python train.py --n_layer=9 --d_model=256 --n_head=4 --n_kv_head=4 --head_dim=64 --d_mlp=1024 --vocab_size=2048 --activation="gelu" --norm="layernorm" --norm_place="pre" --norm_eps=1e-06 --positions="alibi" --qk_norm=false --attn_scale=0.125 --bias="all" --tie_embeddings=true --parallel_block=false --init="normal" --init_std_qkv=0.0205 --init_std_o=0.00482 --init_std_up=0.0205 --init_std_down=0.00482 --optimizer="muon_variant" --lr=0.00534 --lr_mult_qkv=0.5 --lr_mult_down=2.0 --beta1=0.95 --lr_head=0.00561 --grad_clip=1.0 --warmup_steps=200 --schedule="wsd" --decay_fraction=0.748 --decay_shape="linear" --final_lr_fraction=0.0 --batch_tokens=[16384, 32768, 49152] --seq_len=256 --doc_mask=true --train_tokens=368000000 --steps=12733 --dataset="wikipedia_en"
MLP neurons of a small language model. Each row is named by its layer, matrix (up: input weights) and neuron, and shows model dimensions 0-127. Each number is 128 + 32 x the weight over its row's rms, rounded and kept within 0 to 255. Numbers have three digits each.
A block is one neuron, or neurons of one layer that tend to fire together. Before each block is what it responds to, as a language model described it from the Wikipedia text at the highest values.

Responds to: Space before head noun
L3.up224:134113091088126162191180092105154131161179102148097113132073116170124119147138087121097154119171133080102098131172127101127148161124166107129143089112151181125117080164120087141150066128131141103125130136126120113109154074166133145129131116115131118106138147115173155173125107129085157122125173109102144120155092097146083120142108177126168117058190133155115063176069181134139139115147

Responds to: Detached space before words
L5.up8:144136170098093152124135058168117139186096123145140112108107152174133129157186117132087179151127150059116123114129085119178146162109136126131157103107154130141173156187114119145114106100158099037070091098121137139081125164115139128125169211099109156138165118161110075113144108121121140120128107132161157133117128085103088141129081116088136175128139082159094132167082160100097181170162
L5.up64:108114120138123104100116132146157160124120159156122131103121091123084148165182147141147145117135129148162161125159096173072107187093133104163146205123131163107102145138179152151106083113135141113112113172125128115176090168100140121149127092126131088108156158155120135153168070110069100164166098102143182143115112141133160144098119112078162105092165076101152111145189049192103132068220
L5.up117:124122143164118089101109181180100120123180136103186149137158166152095169088122160151159158107150162083077149143162179092181108125112152091095129115110192149105145144142156087142220106086122103109082146140071118170171121068110072131156165089073135112128128141094106102120138093053114087143103132159106104177153107088019123078135083091073162113070136085128093098152154137143105103148116
L5.up145:081148149149134133151131137133185166141111158146117128144159175130113127078153067132162181136126083099148081105089122129160126128135172201125113135111158098094092111135099193114071135148138113121077093130115150155183072125133168120091142133153115165179107155110097143172138178164198091116162164170131098128135163153092167118120083145122129085101059154116135125064146140130095177102096
L5.up146:102113134139145173117139101092140159165176118156135094108112192144149137178110096061120133133186168140176124105140119108097101138123108082103107109096127206074121132103137091124148148117111135081207157126138101153116103162231165084122150050128118129127115140168082112161136121160178097135083189151171116115193124063136175120157138033105086079161122114107095128142094112134130117108133
L5.up219:115193086137144079142115130175109154093112161096135120139045133124178106101158154151101144087085082143117216099129171093079086116114132135133068148079065089096117152127073160087130155124078161118119146155129142104114160111133078156170122116039147153149109125125139162131121077095164122171114129115189142142149156125111114124094138074123119113101103109139118147171150148188085090118206
L5.up300:053104091105157196138128138141112108177083115188132192155129120157088146137161077126158161102126112167102118159044093150057139116131111099155202104064179111051160096074120152087086110118118064177183130110133105109137133170097162115153109102124115119119124137130136162128166115182133156079114128172127113174137129082130166121100139125156108152120114135137133081117116106147090173083171
L5.up364:158125154158163148131185203130185126155182113220128110127053113183117153119128105127039153120149127133163163175165129109144060133117139127109165144100137156059123145078090120108108130133120123027108149114073114090138150142174110115185142114066118130172138101133126124087137109131248115131162166146095140100137101051105165101144058106154169116116134115127157090149121143106103149134165
L5.up464:042171140169161086121147159159123073091146148138070177077079149148122142105093135127117135117134129093124091105153118097172137084122153141102153178098119171159090180077064076173125056082168121118153140098130153112115093111128199088114153085066202119110069113176157107144114194161145115145144186204101135140128168048166072066048144098131135156126075139138149081081125108157119164106108
L5.up487:133129125118076137148123132145113123136163106102092088132211137173127158133142134151118107108130121114152091159128052078123085117086122150167131171089199117115115146124158050134192140145103149126085139121161057123139122151159081090170152122110182131102159202091058101232140160094133140127117143143110104112130098091118122126125075178103162067159067083132111131114138129122100093156137
L5.up603:093137091203176109125124138084126146128199141126103126127138110172090066135157146149100127084113113095170118138099077096118165166115135098102166136136155038179163182166127151164079087069112128102157176146176161123125113106144121135155116087116164147120122122132191129147136114131215177097135127180169175114159179133066163124067148194166142144142133143121137126107078147077145091113176
L5.up631:181062153197112135138074165118109147140144115191121134137179154128109174170169128127118140147132141121180146106074103202089137163095130122147148109115173099081112139121119165139108167102125056088150152147131080161145075134130133167154105138153146182136101127110118170118129153189155067123176165164138202144138117123137189109104131099105092116157081132129100108055172125155131110112147
L5.up658:120164169120112153157054148160185090107151114075170096133100072124082108123141110140136161056205132097142054105124145105099095156136136148157148109087153125106137141106111129129092152086149125062175227187125099117144151132097124107075135132155091172113128166144110080095143103068088093111146116126135128173169157140166113133173170093112158129028101109128099109097120135112176142166172
L5.up747:103083168141101147113138145105196107131161171174112105118135113166109136086145120123080118180126121132136245150137102159077088103087162089142170195077117169155140162135174132151095118093141093104095114100098151150138071157164136185122129129079169157100156131180129137151101106158152096139130171151150161135155174108103141093100146132126121076054069142120072172072121100153049117122149
L5.up822:135102107119158160136103170123125179108156143163133201078108120136141102087105142124107145106166071075127143137072124112127098189136173135093136133094118160102113179100122172181077133048096126186150155115150099112162126118146171210167111079123075131126137144126128163111170063124101140154165127129130174114131105108112175079131121178113140127145156149138130084146077125111127121131136
L5.up984:150143110095127085061132140153130109121113075119116167136173169195073175170180132078150132101148116092144142131150093137142158094083118099137206085080150100098126106153042126114143131102099122155078175124151148123083110169179126135181128116119133154128166176114111101120132142121145097095155160096149138153141103079129118125183106057127164073111112023115106140090121150077119166069158

Responds to: Verb stems and inflections
L6.up29:185197076115177148130165153214115153106098119115134125103135111163145141145098131153146129161135089118131087083086121116156161137128174075128153095110108126128117030118118131117119150143161128078128100102101085130084110081129136175106102137107114143121089118158174139125157155083113153119146115102101089181146172071103131096162118204077140122080089186126119144100136127122092176161186
L6.up197:138069124187170146192139158126143141117101076137209114092119101124124185175198149219100167132132135144106144180153142166176186103132131108124133134145127152106093089092093116127145161088162173131176120147070097106134087076089094114104092127137089094055104189176145127126150191163120130101145105122104126166123156135118111116205195170137122074126180114149086118113123148096115202153137
L6.up368:129187088187111110117136165135063200105128166121111155115053118123098125133164094122144127158167076124127094132128117215092137162118123127121136102126075173124146164169151117125136110059096115086155064132074163127153085087110143131117155111112109107075069125199104097167130130096092108107165105122083129175170133101107128184141150132178132134180140135167131129163119088074140144158139
L6.up531:108175099173098154081122214151148090169123114116165137137118161161159190145081102205067137182168075136186098044148163135126151128098142097114185146132117189165135125147120128159103061102143079067136157102117066110133105122099073121186143112134102081149118126126149106107140141104139109084204116158096130196164178062124155110168135142085145141101104131113170158094088107098100128164146

Responds to: Verb inflection endings
L3.up360:122139100195096143102162152114127172117114097133103135155138143158078131116157158085111135135161076055174143143093088150115176117141148080095177141158131073143096108156129144162130122085111142209124105105133131087146109069131022142115125102131127159118205138112157121099146104105127170135123125206138081132133149124147134089145121124103146090107077140129119145172141161108108127128170

Responds to: Verb completion pieces
L5.up87:158099132163171181094113133092113126123131161098122092171156096140121063097126131087143115168174126162151107099107104137150136178127162108136134114134083091037150064099131083105119126089169091163104156145131168131134079092118081089117135150132076096110127061202154136134214128151177101120152141162137104158115219123131124094102123154117152190151106132124110168116119159113118157117145
L5.up138:112170115122100191114129175131116098106112128113121140111108150140148146158102135134150158170192101131136105100127147092132172095114145143097145138177117100135135107139132114126158024112138087138142175121146104106146114127080161100196142100161126134043110119097096160159124197085151116163092114196095106115167155111129180119164174137108114139084116119103128074119113143123097136176183
L5.up200:071159128150132130116121089185142091192185068152123171170143169168103139095110122118148189104104109163167113146122178082095108141100108155072071150085139145129061139123150189131167104131129110125100154141131122203163066171124129114140088130129101100111128070142113123139173153153184136127050091141154156132136137127169124148144165121154142053100130137100154184080152115101129158132103
L5.up235:150168052195133163132112082125128118167083162092103143174077075102111161167178133109118099167166138128216065032073112164098137102119084111123138128153172136118126147072117171103128074124111120163092055090166141155109155118107166152146090118097144121102123171158073144084122111104183092185152114157150138160064168147120157123109076176167178133142063157152163156144159168075106127157114
L5.up264:174120080146177134100071160140092139142078110124138136072147122127138156131154110072135167125122196133123068104136161074073121177133135141127182150160125122079091062098096141104122106149164173141153151156168151144114164083093135118099124136116145128108128080150129097146106136090170116116121094188099099122177136173192123094166120144143119148137102124142120145092127136076179107154090
L5.up486:098099062161165108058165157171162120162167100130165100158107086113134134143126118132086129136084097140133128116120140126132143174144093111155126090110154155104127086108132140156163182090103150134189098136101159173118096123093156120177113111158138148151109127109175116153143145086145178130132130183156138109124162085132161083166116156122245168135127159141171138138164136095121140142142
L5.up489:100118082153124153082170155127175149110094137119112144117130117194136108110110151108140149184157060151179085103129115135142182134113161067080154136144123174099087056138119189109141131115176126108147136119138101129160059113104065142144113104131097122086058159150151163155091186111065125139125180144115098169140200100117123101127132164169175144084099187180115119095107124116137183167142
L5.up558:181100085147095150166082155145131110132102170121128108106085127108174055118133133144122081133146089113119147062182135140169130142097116118132073145140139164096130189143145177154148121184114081174089152157133153130153111108090140159195065107079116165083139112146131079128171146104150148152177176118164086144116137108119096110068064099053146132128072124184110121065126107080100140154148
L5.up572:127169088181106086091192150087142156123074089127106134147071106154118103116166127080127129169103120123130109119048122132092102142137166145159144069141144108077113109105165135170181153102170078109166085166139124137125135128085063117072183099152089134112116104140092178157178122101158104133066154133156124142133171101112108048109153150157168085148139180147142141077196096082110149106206
L5.up666:112172088137182126151118102103162130087165132191078124087128137086165100124097142147173174105144086111156112065074112107175123121134189131108065139112154152074152152167120129094100114153145168188169097150119062163121113124137140149165090092122152145107134172111102182144092149118113140126170141169166105126101220111119109093139111134105155152145061114054129131146128117132180180127109
L5.up758:110133136133112140148148123141138142124101098147171134127127136094135109158138093117133077148123138109121079132096150113132102131114100097088104118139152151119125163134121191135114120070084091164083079142131141146047189072112152136087068030120127170094090175096077143171145110095064190137149149151128114178167148081151157125112140133088141181127092141145131134042093122138106145136096
L5.up835:112192111137149148099108108129120137153137121122144100128120105106096155058150138085159113118124099183140151084083090161139110173099131146185140112085099124138102096173152092137179162162150134114159133117167070162099159133146164093088167082105130137145097211128103183092161118125151211152149157173115150111094145120088153148123076130134148117083092141078107145141095141126141156179139
L5.up865:103115124098081141097174113106117118144193087055133080144137129108139119127134095138230116125174125154151112118084067093159138098118125179117185168142115076116096082114141124091151101140162082165132135173183127164176114127184163170099138128100149186104136173147144130112106119135131163083093132134164129105131151074172169166120120170155141115122072140134089087131096135123118188111134
L5.up928:139200153162146152152081146147080144142154136150108133127148150127138124175105100189176160203096182160127065083144137153092172074109103072138148112076109143063133116130093128105184070115157071172123104145095074169092127129106123166128076114191136154160123085114110089168149192135101085134126099108139157165136118113157106131126104125159190129118140154118123106160069136121085178112163
L5.up951:123124000152159121109150139133116095125111135108086105094169119123162160138105142077124084137129158196107169097126153137136119110122138095112181147076129201111104088205122164148102114151150144161119084118093131102103075081134122170113177098106148102122082139125092065141155132088133139128124124203131111194137118076157115133127176170163109149129083157067155118161159128102116121081130
L5.up1019:112173157154200106151128067154126141107165087163137110120099180090134113140129103117183147153132103121143143139147127162183110169058132114129094156149075166161084064126138171090184152049103095135184113118128150107136091178131134118099151123133095155102108162126125146108143095103095140159129095134152122099132162111131157119201151151126159216126118112156136098114111114142144100139130

Responds to: Detached space before words
L6.up452:164168133127148134127136125132187095131123108165135115128127150106119123108127202106143156091150098158119102179156127128144143201149126129106149168104156113112083166155130132120063120068137086101134118145119133159079138109134126131111141103076104139118065140199109104134146100098205126119146183107192118185192118111156084090149178119143149141140128081113159126121124122125061160121145
L6.up738:122120069135159119102138123144156144089142063110111168180140096096072123135173196108155089095133125161078151155200120060158121147156158116119128137136180093080136182127119119112163125154162105129194127140129125098125101098136056131207167113074154131117133114048143143144127096131124119160144106114127111122111087075145144150117130142085151102121095069037068105138118140106102163140135
L6.up856:070122109120137091102097127168132101089204142121149148108081114135186102167169111087130147126108094123146124098123114138113138143102122114141124125148153096088129088175164056173133122111047119071063149136112122183083136121170065078113106076170147160138192099113175144133127147136083149161184156088153172146151107148158183118138166141160115153118133165156151163122176124111089129156159
L6.up869:147137065145142131132168199132195106171082133137160124169124122097122091154183107189089181094183169184118177154112125102081145135113155107143163130108151162030113182120054091091124086075173103082140146127129184143118130107103051080131100077133187095128156120117119123096134116145145122109135070114086139134095139112124176156122171170096115113136127104139067109140109123159095156108137